config.toml
num_hidden_layers = 15
hidden_size = 640
num_attention_heads = 5
num_key_value_heads = 5
head_dim = 128
intermediate_size = 2560
vocab_size = 8192
hidden_act = "tanh_gelu"
norm = "rmsnorm"
norm_place = "pre"
norm_eps = 1e-05
positions = "learned"
qk_norm = false
attn_scale = 0.0884
bias = "all"
tie_word_embeddings = true
parallel_block = false
init = "normal"
init_std_qkv = 0.0201
init_std_o = 0.0201
init_std_up = 0.0201
init_std_down = 0.0201
optimizer = "ademamix"
learning_rate = 0.000139
beta1 = 0.9
weight_decay = 1.3
lr_head = 0.0052
warmup_steps = 562
schedule = "wsd"
decay_fraction = 0.554
decay_shape = "cos"
final_lr_fraction = 0.0
batch_tokens = 65536
max_seq_len = 1024
doc_mask = false
train_tokens = 631800000
max_steps = 9641
dataset = "wikipedia_en"
MLP neurons of a small language model. Each row is named by its layer, matrix (up: input weights) and neuron, and shows model dimensions 480-543. Each number is 128 + 32 x the weight over its row's rms, rounded and kept within 0 to 255.
After each neuron's rows, "fires on" lists the tokens most often at its 100 highest values on Wikipedia text that the model never trained on.

L2.up454 [102 117 131 145 138 123 116  85 125 133  99 121 105  84 112 102 110 112 125 124 111 157  76  80 154 118 158 130 124 165 125 109 186 117 102 108 116  97 132  83 116 128 139 130 189 109 120 169 109 127 109 159 159 110 103 162 137 185 149  69 177 187 165  75]
fires on: "2", "1", " U", "3", "7", "0"

L2.up1028 [129 125 114  73 115 139 164  95 145 103  91 138 159 122 167  93 103 150 160 117 131 115 183 150 119 165  78 154 172  95 136 170 179 150 104 101  88 151 165 128 164  93 121 125  80 141 113  67 176 152  75 108 158  88 162 200 131 163 133  79 100 215 154 109]
fires on: "er", ")", " |", "en", "ad"

L2.up2107 [106  93 103 103 146 157 143 118  85 187 166  47 113 162 130  95 168  31 137 121  86 136 119 169  79 123 114 130 100 168 149  68 164 100 135 126 153 154 141 106 131 119  92 173  68  90 121  43  99 114 162 177  63  70  82 124  63 175 130 111 148 191 132  99]
fires on: "–", "y", "ki", "-", "K", " and"

L2.up1516 [145 136 103 107  64 109 121 165 136 123  79  85 115 172 154  98 161 133  79  69 150 169 148 143 115 134 148  83  94  89 172 168 165 120 122 113 133 111 189  85 130 178  92 127 189  85 125 110 121 132 186 138 116 119 159 104 154 118 135 154 153 168 176 102]
fires on: "2", "9", " show", "1", " China"

L2.up971 [137 112 142  86 132 125 109 117  79 138 141 162 164 127  62 135 148  56 116  91 112  70 156 136 105 132  84  86 134 109 118  89 199 131  90 154 176 204 120 103 134 160 144 106 167 107 101 151 120 128 108 121  76 124 124 159  76 126 147 122 151 145 121 127]
fires on: "5", "7", "8", "6", "hi", "ica"

L2.up1700 [161 118  88 143  99 110  98 158 134 155  85 100 131 109 163 120 172 125 101 133  98 124 141 176 127 177 230 149 151 124 150 161 103 171 153  79 103 201 166 161 136 170 112 140  76 135 143  64 142 124 122 149  43 114 107 107  71 224 101  80 119 128 129 128]
fires on: " (", ":", " to", "0", "6"

L2.up637 [140 137 150 126 169 174 105  57 119 115 109  83 116 148 112 112 108  48 152 188 165 141 135 132 118 110 162 106 129 140 119 137 255  94  63 170 100 155 157 118 169 161 105 163 140  83 110 144 107 137 128 166 109 120 142 188 139 163 168 180  98 179 126 139]
fires on: " and", " language", " or"

L2.up1411 [126  87 113 101  56 111  80  64  86 154  41 100 103  87 159 133 129 149  89 157 143 149 120  75 153 123  89 114 112 132 131 126 165  77 128 113 112 150 115  98 145 171 207 141 163 147 130 146 121 106 125 124 184 164 158 108 139 131  93 153  92 137 103  88]
fires on: ".", " ", "5", " of", "s", " to"

L2.up24 [123 141 117 159 109 110  93 128 150  91 126 208 178 105 124  86 175 113 149  69 178 170 171 139  33 117 120 118 133 122 138 111 177 166 195 102 106 129 150 121 157 122 109  69 116 148 157 147 106 241 129 134 166 109 157 155 155 156  83  85 102  92 141 121]
fires on: ";", "t", "k", "-", " ", "pp"

L2.up1034 [154 187 154 178  99 139 149 138 127 144 136 104 125 106 162  73 137 160 204 155 152 137 121 129  49 129 169 163  98 118 161 142  92 132 133 119 102 187 148  62 150 110 116 119 143 115 124 120 115 170 150  86 131 102 157 189 116 100  95  98  87 150 180 128]
fires on: " ", " general", " Court"

L2.up243 [ 99 123  98 123 123 106 145 160  58 122 134 154  77 114 173  95 101 140 154  73 171 116 113  71 105 116 129 154 109 144  95 167 140 116 101 122 106 147 160 123 147 108 132 129 135 105 109  98 141 108  79 205 131 106 138 155  97  84  90 136 138 143 155 137]
fires on: "\"", " by", ",", " would", " to"

L2.up2551 [ 91  94 199  46  65 129 114  88 112 121  92 140 149 140 125 136 164 138 129  98 141 154  93 191  81 192 125  81 152 130 169 142 132 108 148 131 158 169 154 153 156 175 114  80 134 151  80 138 181  97 126 186 157 108 131 132  99 143 124 122 144 196 145 158]
fires on: " ", "9", "°", " /", ":", "4"

L2.up2520 [139 136 153 131 121 135 133  82 187 122 115 160  85 101 169  68 110  90 115  87 173 156 149 106 159 142  72 136 145 138  99 159 173  87  93 140 181 157 154 123  94 181 183 112  81 134 134 118 122 109 147 157 135  90 140 143 136 200 132 186 116 140 111 111]
fires on: " as", " in", " the", " to", "1", " include"

L2.up2389 [147 129 127 110 159  58  90 142  91 166 105 114 144 106 136 105 169 113  67 158 107 137  69 101 125 134 157 107 130  96 123 121 154 122 116 177 158 150 112  38 107 102 193 156 112 154 193 101  76 167  96 155 132 128 162  99 145  79 181  84  66 113 135 134]
fires on: " |", " its", "t", " "

L2.up266 [166 144 136  98 114 157 116  92 138 130 120 141 161 168 194  75  97 103 115 129 119  58 120 202  86 145 125 140 122 108 133  58 111  79 107 147 110 149 127  89 140 142 149 117 148 140 184 134 149 106 121 141 134 128  79 164  96 148 129 197  15  88 135 104]
fires on: " to", " at", "%", " and", " or", "\n"

L2.up442 [109 155 147  96 110 179 124  95  49 162 158 144 171  95 149 116 237 139 134 139 110  72 137 124 107 146 122 101 129  73 128 149 149 100  97 150  92 136 189 188 105  82 190 102 107 177 138  91 108 125  73  69 105  97 142 157 120 105 117 231 147  92 137 111]
fires on: "T", "R", "H", "A", " NC"

L2.up1319 [126  73 171  70  69 128  78  54 121 166 118 160 106 103 136 128 154 103 137 153 158 120 104 125  71 172 101 112 148 104  99 141 201 118  63 163 156 135 106 136 109 121 187 123 162  93 122 125  88 121  94 132 115  97 125 160 111 175 181 150 188  97 126  81]
fires on: "6", "3", "9", "2", "4", "7"

L2.up2282 [157 100 156  78 129 136  94 159 108 108  94  95  95 156 127  88 114 110 128  97 167 110 118 150 103 192 146 153 166 200 119 123 144 152 109 151 125 154 149 135  89 147  79 121 107 120  98 185 169 139  92 129 137 133  97 110 142  99  94 134 156  99 150 110]
fires on: " as", ",", " formed"

L2.up607 [ 91 141  98 141  96 165  84  98 140 109 140 127 154 135 143 154 144 157  76  99 169 141 136 128  81  88  99 131 145  53 114  72 176 184 146 105  59 189 154 169 143 163  56  70 111 168 201  42 173 118 187 113  80 117 123 156  90 127 172 134 150 148 163 107]
fires on: "'", "en", "s", "t", "ent", "ne"

L2.up122 [154 112 208 151 133 155  95  93 112 151 139 137 138 165 151 165  85 150 141 141 136 124 115 198 154 169 128 162 113 150 110 137 130  98 128 175 124 140 166  51 122 136 124 115 172 148 118 135 102 101 104 166 126  85 143 179 153  94 126 121 118 153 163  75]
fires on: "\n", " was", " (", " Preced", " years"

L2.up1988 [174  47 147 121 126 153 130 154 129 141 159  48 131 168 201  97  95 142 108 125 123  99  88 101 158 197 143 149 119 133 117 144 104  42 114 148 157 120 130 126  88 146 168 156 135 111 130 192 178 154  91 152 140 155  64  91 139 109 107 158  92 120 107 189]
fires on: ",", "),"

L2.up2132 [163 140 133 132 107  82  92  62 155 163 209 117  94 128 116 111  97 105 150 101 172 100 124 107  98 137  77 155 133 165 193 142 175 182  90 152 167 116 147 107 115 170 164 103  81 101  90 151  95 165 242 157 214  94  66 116 114  73 140 175 194 109 142 146]
fires on: ".", ":"

L2.up1371 [ 89 146 114  76 118 108 119 129 126 170 149 104 100  61  68 159  85 146 105  80 105 115 119 132 105  64 131 115 138 188 174 117 130 132 112 121 146 124 148 169 104  96 171 112 166 115 115  92  74 114 155 132 113 139 138  90 108  28 137 116 158 134 145 119]
fires on: "\"", " votes", " Congress", ")"

L2.up589 [ 93 128 101  87 168 132  89  94 107 120 111 121 145  92 139 152 153 106 151 128 114 113 121 118  47 136 103 116  98 179 107 142 121 177 164 159  96 175 125 118  82 115 119 103 131 107  93 192 150 101 162  82 113  97 139 110 134 104 177 124 109 125 156  94]
fires on: ".", "en", "8", "uch", "ch", "ens"

L2.up1423 [142 126 167 148 132 117 100 164  86  99 137 109 151 105  64 130 143 119 122 104 147 120 103  84 129  66 136 114 135 121 100 126 157  98 185 146  79 113  98 173  85  60 149 152 161 103 137 163  70 142 117 108 144 118 147 178 168 107 146 141  95 146 114 121]
fires on: " the", " these", "'", "s", " her"

L2.up1836 [ 92  99 148  94 117  93 143 135 101 173 139  74 179 115 132 119 195 108  99 139 123 168  91 126 132 116 119 124 163 146 132  94 152 106 184 165  84 154 115 107 118 139 160 132 151  83 176 125 132  47 115 122 176 155 123 139  87  95 160 123 145 167 111 114]
fires on: " |", "ster", " L"

L2.up982 [181 143 147  89 130 138 138 121  68 145  96 123 157 115 118 115 202 118 142  80 162 134 118 142 107 125 146  85 200 140 108 118 126 143  80 135 148 164 146 179 199 147 137 170 140 116 147 175 130  75 106 100 125  91 115 111 122  97 133 146 186 127 143  81]
fires on: "\n", ":", " may", " |"

L2.up305 [174 104 184 143  89 155 100 134 164 119 108 139 116 105 117 108 150  83 140 139 103 139 108 112 127 170  97  83  79 181 135 100 126 121 155 157 157 154  87 136 111 142 127 112 120  81  37 200 135 116 153 125 139 138  89 112 125  90 139  90 112 108 177 162]
fires on: " a", " new", " contract", "year", "-", "–"

L2.up80 [103 118 138 100  57 114  81 123 116  95 137 117 125  82  74 148  96  88 162 148  90 117 115 134  89  84 130  85 138 126 126 127 149 122 119  72  85 115 135 156 106 180 106 167 112 132 149 144 153 110 148 119 119  89 128 135 155  91 147 136 153 127 159  92]
fires on: "1", "\"", " ", ")", "up", " to"

L2.up2444 [121 100 170  71  84 106  87 108 134 112  94 127 128 170 186 156 152  84 150 158 127  87 152  97 179 109 126 117 161 178 166  76 182 100 159 108 181 121 112 106 137 190 135 125 169 127  80 143 168 124 148 121 129 118 183 129 151 140  84 152 125 170 115 109]
fires on: "8", "5", "9"

L2.up1233 [171 119 107  72 120 101 157 119  71 136  95 138 155 133  81 190 103  98 150 158 121  68 132 148 102 116 101 144 163 117 111 118 163 139 116  92 117 124 136 139 113 113 125 159 123 205 170 112 127 129  92 104 133 102 110 143 163 136 134 169 141 117 115  78]
fires on: "1", "0", "4", "A", "B", " or"

L2.up2330 [111 145 158  53 124  84  77  95 116 143 150 114 178 144 161  97 185 128  86  98 105 125  85 127  53 182 101 123 135 147 135 146 141 133  97 157 142 125 146  78  96 172  79  67 163  97 139 144 130 157 171 168 126 106  83 128 137 127 109 143 113 132 154  31]
fires on: "ing", "1", "2", "8", " |", "0"

L2.up912 [129 145 145  93 174 159 143 105 129  94 132 138 142 151 117 101 185 133  98 138 135 119 110 112 136 180 133 115  66 111 195 100 100 133 115  96  98 142 176 119 184 110 172 146 144 122 196 164 116 138 177 154  97 109 150 122 127 138 135 115 104  74 171 141]
fires on: "st", "t", "e", " ", "re", "et"

L2.up271 [150 149 133 143  94 141 120  66 132 166  99 161 137 169 189 121 116 102 129  89 146  91 138 128 132 125 155 118 181 125 172 114 206  93  90 159  81 205 135 160 137 120 204  89  77  87 156 147 141 122 100  98  82 111 100 181 117 149 156 126 136 100 144 131]
fires on: " as", ":", " that", " including", " such", "s"

L2.up1344 [150 125 157 121 159 158 153 119 113  89 132 154 163 126 194 130  54 125 152  92 116 118  92 154 114 174 109 120 107 118 120 125 143 103 100 134 107 182 121 133 119 154  97 126  87 109  89 153 150 130 163  80 145 116 107 153 122 148 107 139  60 145 118 180]
fires on: ")", " km", " in", " m", "s", ","

L2.up1858 [ 82 157 104 140 116 105  49 131  58 181 138 139 157  70  93 140 181  79 142 132 119 131 130 134  91  98  93 151 174 107 174 134 142 117  87 124 167 171 128 158 146 117 134  80  85 163 111  87 121 160 185 170 107 115 131 157 104  81 176 135 188  84 153 197]
fires on: ".", "ing", ")", "ve", "ed", "ly"

L2.up2485 [157  85 138  99 149 136  92 161 121 166 158 108 164 118 156 142 110 140 120 142 120 139 112 143 104 107 159 118  93  93 133 127  54 144  96 147 136  99 199 125  68 127 107 119 169  70 106 138 138 151 175 169 114 127 119 123  76 139 109  67  79 130 139  94]
fires on: " |", " ", "8"

L2.up1014 [109 126 164 103  71 131 140 159 121  94  99 149 161 130 156 157 126 146 141  98  49 145 110 170 130 110  91 127 152 128 110 108  90 150 154 159 149 118 141 183 113 152 170 141  92 117 104 116  93 120 180 130 185 113  87  89 103 148 168 134 133  90 172 134]
fires on: "==", " =="

L2.up2127 [134 103 134  71  36 136 139 118 157 135 114 162 122 164 149 115 159 161 141  80 186 116 124 150 125 142  90 132  88 119 147 105 128 121 193 132 145 164 182 115 126 156 125 145 148  73 109 117 121  96 109 136 161  75  93 106 168 121  88 109 149  84 170 100]
fires on: " |", "-", "(", "ing", ".", "og"

L2.up2101 [140 129 101 147  78 146 164 119 177  67  93  81 134 143 133  74 186  94 139 109 129  98 150 120 138 117 127 138 106 126 136 118 149  72  87 151 172 158 131 116 120 135 189  92  84 133 110 103 133 145 103 180  89 101 128  81 108 131 173 225 118  70 135 115]
fires on: " and", " in", " than"

L2.up1972 [133 107 202 163 169 137 131 125  68 151  59  12 142 129 154 149 132 109 144 133 141 108 121 113  79  74 163 140 131 145  77 120 123 161 126 178 144 181 143 129  87 105  82 131 168 136 155 117 127 107 127  57  84 105 122 149 161 114 134 158 115 148  93 118]
fires on: " of", "."

L2.up603 [127  78 186 139  88 179 121 173 107 139 140  42 135 149 106 119  78 155 145 110 155 140 101 108 141 102 115 136 111 101 150  87 136 137 100 186 165 115 131 136 100 140 134  88  90 105 116 153 164 233 146 146 121 129  77 153 106 144 225 103 134  86 149 169]
fires on: ",", " and"

L2.up132 [137 136 150 134 130 132  42 113  82 127 116 157 118 155 126 142 109 117 163 141 177  76 114  92  96 107 154 127 167 132 105  97 142 127 146 137  64 144 128 167 136  76 178 145 140  69  95 131 104 116  91  63  98 102 128 170 171  87 213 178 157 106 114 161]
fires on: "\n", "s", " Country"

L2.up727 [159  76 151  65 109 136 163 116 122 176 166  91 134 187  62 143 113 163 133 108 121 110  86 132 121 165 133  81 126 141 156 104 154 138  90 139 116 151 143  82 150 111 127 182 129  90 115 150 119 188 117 218 170 119  78 126 108 115 115 124  94 129 163 184]
fires on: "s", "===", ":", " of", " Ar", " Sa"

L2.up2323 [140 120 194 150  80 100 143 119 153 117  94 106 131 117 128 114 184 113 169  98 124 146  86 120  91  87 145 112 142 167 157 111 138  99 129 168 159 158 124 120 124 161  93 142 111 105 108  86 111  27 144 123 118 158 137 132 133 127 135  46 161 168 150  99]
fires on: " |", "8", "9", "ed", "ric"

L2.up1212 [ 89 104 156  76 109 157 149  80  77 133 122 119 176 120 105 194  90  69  92 104  69  89 142 131 144  92  90 121  75 159 142 104 163 111  84 186  82 131 148  98 112 141 109 153  80 105 110 157 162  71 100 160 146 112  89 157 184 140 114  77 121 106 145 122]
fires on: "1", "2", "0", "4", "–", "7"

L2.up1026 [125 161 120 172 138 144  84 142 117 122 116 105 118  97  90 142 191  74 129 185 139 108  96 144  34  53 122 105  97  73 167 147 173 134  58 137 213 177  96 109  99 178  97 130 115 123 139  97 136 119 147 122 108 118 175 130  94 132  97 149 127  56 139 138]
fires on: " out", " court", "4", " Football", " to", " "

L2.up1766 [191 132 170 145 134 104 174 167 146 158 124 113 152 162 141 116 129 141 117  61 136  89 102 100 146 144 100 171 118 164 143  86  92 105 126 166 129 112 117  99 135  85 156 125 137 146 136 148 173 186 119  93  76 150 129 140 121 175 128 151 106  94 139 112]
fires on: ",", " and"

L2.up669 [128 156 162  84  91 105 119  87 115 146 163  76 183  97 109 129 159 143 109  89 157 142  78 153  96 135 187 119 110 175 155 143 155 121  99 173 156 138 108  81 101  92 100 104 153 148 148 142 122 146  97 125 156 116 121 206 145  71 134 139 193 115 178 181]
fires on: " ", "-", " Liberal"

L2.up1931 [115 159 147  82 169 174  81 140  87 188 121  99 165 180 103 102 121 111 136  98 166  94  82  97 178  94 167  80 120 117 204  86 165  81 113 184 140 123 146 146 143 118 117 132 164 140 106 101 129 145 133 135 139 113 112 158 136 161 136 134 114  76  94 105]
fires on: " and", "-", "A", ",", "/", "3"

L2.up1891 [189 112 158 166 109 140  89 131 117  83 129  87  62 173 106 122 109 139 146  52 161 130  55 112 125 109 120  85  98 190 137 137 122 147 156 149  73  90 156 125  86 102 190 151 164  89 116 106  89 101 143 131 178  62 140 100 127 125 115 130 187 134 140 123]
fires on: ":", " the", " \"", ".", " The"

L2.up1799 [175 127 168  71 154 145 173 141  94 109 170 125 173 112 141 145 126 107 103 149 162 156 156 140 145 157 146  88 121 131  65 148 121 128 142 134 105 127 133 201 127 124 115  24 135 143 153 107 124 137  58 139 118  87 117 146 129  79 153 126 132 121 156 154]
fires on: " |"

L2.up49 [146 173 130  82 136 144 160 192  89 144 128 100 150 118 108 100 140 118 130 104 117 104 103 118  65 111 132 108 151 110  59  85 152 132 100 128 136 160 153 133 158 129 103 168 162 155 169 122 136 121 165 147  95 151  93 123 102 105 108 143 129 114 133 149]
fires on: " of", "s", "z", "ne"

L2.up2116 [181 106 182 125 130 142  97 114 161 112 140  94 140 148 170 141 155  99 119  58  90  84 115  59  91  92  89 103 149 134 117 126 133 159 105 142 130 124 101 232 148 125 163 101  97  93 162 105  86 115 117 145 108 106 123  92 149 135 137  88 122 104 172 117]
fires on: " |", ":", ".", "ki", " Squadron", ";"

L2.up2383 [145 176 131  41 159 125 131 170 112 107 100 145 216 181 126 103 147 175 104 151 145  96 121 126  77 153 135  81  61 168 190 129 131 140 141 153 140 174 173 160 132 110 137 141 102 151 100  99 133  83 140 159 130 116 161 122 143 143 118  99 137  78 174 101]
fires on: " ", " |", " ==="

L2.up770 [154 164 163  48  83 200 152 115 105 140 135 135 172 131 128 116 142  96 120  59 163  88  83 137 150 160  72 152  63 114 177  76 145 116 120 165 180 159 144 157 139 118  89 104 156 146 148  98 170 125  99 116 107  79  81 188 127  74 146 181 131  89 104 126]
fires on: " and", "ur", "S", "T", "H"

L2.up2172 [116 146 113  90  94 143  97 101 128  93 123 161 105 130  95 120 136 111 116 141 163 118 161 182 138 131 128 151 132 142 142 148 185 108 114 162  89 164 124  30  75 134  89  75 180 134 122  96 144 189 110 146 122 146 142  98 100 127 131 130 124 155 179  62]
fires on: " |", ";", "ation", "1", "land"

L2.up2401 [125 143  86  87 112 168 113  98  77 170 145 135 110  73 103 169 168 122 162 164 129 124 136 168  54 128 117 159 157 138 138  58 121 151 115 110  95 171 124  99 151 163 162 186 157 131 103 150 157 143 104 140 165 159 130 184 112  73 149 109 201 131 155 138]
fires on: ".", "in", "al", "n", "y", "ly"

L2.up1159 [141 115 136 133  84 121 105  98  99 152 144 164 151 102 100 100 117 120 167 160 109  87  95 114 152 142 144 136 123 192 186 119 134 159 139 133 113  99 185 125 136 121 146 129  65 102  86 115 143 145  95 122 151 108 138 146 146 111 189  95 110 128 188 132]
fires on: ")", " and", "-", "2", "mouth"

L2.up1606 [135 101 123 153 158  86 121 118 140 175 143 176 122  77 161 153  97 199 167 130 109 112 135 171 111 106  80 117 129 155  87 123  56 146 152  87 108 132 155 117 127 119 164 110 146 151  86 111 148 153  95 164 144  97 156 101 175 160 122 120  98 181 152 148]
fires on: " |"

L2.up1546 [188 163 167 102 131 168 121 156  90 137 133 165 168 132 103 167 197 143 150 113  79 102  99 131  76 116 162  72 142 105 183 123  96 147 133 126 182 142 127 113 128 157 141 106 130 134 158 113 143 147 141  83 122 150 120 137 103 135 110 113 123 114 142 170]
fires on: " to", "."

L2.up2201 [ 94 127 203  63  66 106  46 140 132 140 128 140  67 145  88 140 109  71 116 128 119 110 103  80  81 128 166 132 150 184 163 136  98 119 150 126 100  86 149 120 101 120 170 183 101  78 164 129 103 141 178 149 187 131 117  70 157 122 193 113 159  72  73 168]
fires on: " of", ".", " University", " the", ":", " Society"

L2.up627 [119 129 112  93 105 169  89 149 109 169 119 102 116 106  80 120 140  96 154 167  87  79 140 118 134 140  87 158 158 143 129 156 189 130 124 113  83  85 166 107 161  86 119 166  39 111 122 111 124  99  91  80 208 122 132 111 167 189 156 154 162  91 154 144]
fires on: "-", "1", "3", "–", "2", "4"

L2.up504 [170 110 133 151 144 175 163  88 196 144 102 181 183 178 102 119 122 172 112 102 141  86 124 125 103 147 103 122 116 159 237 124 131 131 143  88 119 142 133 116 119  85 130  99  69 113 126 132 113 134 106  73 137 121 104 107 196  72 115 181  61 179 141 110]
fires on: " also", " and", " as", ")"

L2.up277 [136 187  94 108 200 123  70 134 133 122 124 126 122 170  66  67 133  99 103 107 119 112  89 112 162  89 142 180 125 132 106 153 118 170 153 159 181 173 160  93 133 118  55  97 126  97 129  68 174 119 143 131  84 138  97 157 131  87  85 122 138 114 118  69]
fires on: " She", "en", " she", "y", "yn"

L2.up1622 [135 147 182 111  77 123 111 135 129 144 160  65 202  98 133 148 125 101 152 108 150 147  72 132 139  88 152 104 157 194  80 136  91 145 135 175 155 143 166 129 148 143  99 152 138 134 130 139 151 159 180 132 140 127 121  85 114 113 184 143 121 120 114 186]
fires on: " of", " Ca", " in", ",", " Na"

L2.up548 [100 116 142 113  72 169  79 117 101 102  89  92 156 127 139 150 134  54 132 125 109 118 107 123  97 160 107 161  69 115 118 125 133 101 154 102 178 145 172 192 124  96 119 105 118  92 166 145 138 147 121 178  52  74  97 107 173 121 184 150 105 113 118 159]
fires on: " that", " he", "com", " she", "He", " Qu"

L2.up1861 [148 153 155  13 156 120 109 116 158 105  68 100 102 112  96 125 186  86 112 130 175 169 136 180  72 185  90 109 120  92 132 106 169 104 162 133 157 140 112 101 148 152 123  47  82 103 124 156 117 165  84 134 114 104 120 177 132  47 147 150 113 156 198  97]
fires on: " |", " ", "ens"

L2.up1321 [123 122 205  87 137 123 103  90 113 153 161 162 119  87 153 145 117 104 118  86  75 126 143 137  90 201  75 139 166 174 131 171 132 154  64 113 122 115 131 102  97 146 176 127  74 177 127 121 145 196 106 177 122  90 201 144 172  87 151 161  90 178 167 158]
fires on: ")", ":", ");", "):", " |"

L2.up1182 [138  99 141 111 117 131 128  80 134 171 170 132 141 104 139 176 104 102 126 117  66  65  85 177 105 150 178  90 151 164 100 117 141  96 111 136 106 118 126  68 148  94 107 135 161 178  65 118 137 119 123  96 156  87 104 135 103  43 122 158 146 115 125 139]
fires on: ")", " city"

L2.up37 [161 146 160  92 173 136 110  89 107 148 115 165 126 138 212 141  98 169 147  87  98  94  95 173 151 151 106  77 137 155 130  98 151  95 110 155 142 169 158 123 120 101 170 147 157 101  74 156 115 134  60  89 140  88 101 168  66  90 129 144  94  93 149 147]
fires on: "\n", ")"

L2.up2275 [141 115 154 119  81 122  60 122 118 102 123 152 112 109 176 129 193  92 128 143  95  97  96 120 168  88 103 126 117 193 149 123 139  77 136 105 105 139 173 131 146 126 170 161 106 109 100 126 154 132  94 131  97  93 103 112 172 119 139 131 114  75 211 140]
fires on: "-", " Apps"

L2.up8 [136 159 126  93 118 146 190 114 105 102 138 119 201 103 142 120 165 119 108  78  93 163 141 194 153 168  91  91 120 131 151 133 114  65 137 167 126 185 181 169  96 157 147  85  95 134 202  85 102 130 175 144 175  59 135 166 123 148 115 129 142 108 149  94]
fires on: " |", " a", " as"

L2.up436 [152 153  89 100 122 174  68 147 184 100 173  93 116 135 182 144 137 103 115 177  87  58 146 115  90 125 115 124 123 102 184 120  92  98 180 119 149 125 106 131 133  83 127 141 129 144 174 102 145 136 109 115 104  98 122 158 124 173  82  83 133  93  96 109]
fires on: "2", " and", " &", " year", "/", ")"

L2.up2342 [ 93 111 106  86 126 143 130 117 118 133 124 222  98 117 156 101 112  38  94  89 121 133 112 137  74  87 134 179 137  71 155 133 221  86 110 162 117 199 167 149 129 145 187 131  99 114 129 141 142 174 115  77 149  81 154 185 131 173 146 137 140 106 137 150]
fires on: ";", "t", "4", "6", " km"

L2.up748 [110 158 142  78 103 161  93 112 106 130 152  88 153 178 127 133 182  78 133  76 151 155  71 156 128 186 156 127 134  76 174 111 119 111 132 144 157 159 210 109 157 140 153 146 145 160 201 170 104 141  96  81 179  98 111 160 132 115 134 215 118  94 132 201]
fires on: " and", "-", " an", " with", ",", " "

L2.up718 [115 116 175  93 100  78 133 165 120 126 118 114 212 147  92 129 112 176 133 128 136 129 128 180  69 152 108 109 200 159 136 105 134  77 118 143  51 201  83 197 124 150 193 138 142 128 114 141 122 130 135 151 138 137 122  66 148  95 149 176 168 149 167 149]
fires on: " ==", " ", "==", "====", " ===", " |"

L2.up2445 [125 108 159 154 112 121 102 153  78 132  72 117 141 138 140 123 192 140 116 123 115 158  92 142 128 128 204  74 167 101 207 120 123 141 111 164 109 107 179 134 170 139 142  77 131 176 201 169 111 197 113 135 167 104 114 158  83 142 175  89 138  86 128 164]
fires on: ".", " |", " that", " negative"

L2.up941 [128 122  88 120 149 124 131 106 100 128 122 100 117 131 118 151  67 148 162 100 137 148 142 122  81 116  94  73  85 108  85 123 135 117  78 113  94 189 118 160  85 122 135 181 154 111 119 113 167 170 119 161 141 153 135 107  92 157 126 169 179 137 182 157]
fires on: " of", "\"", "ed"

L2.up1315 [134  82 134 163  80 189 108  57  76 110 173 117  93 118 156 129 126 164 167 141 179 107 122 216 170 188  93 113 130 143 130 139 105  82 188 126 110 147 162 119 116 172 135 118 129 147 114 204  73 128  86  81 100  92 102 111  93 111 149 121 104 159 167 145]
fires on: ".", " It", "\n", " There", " As"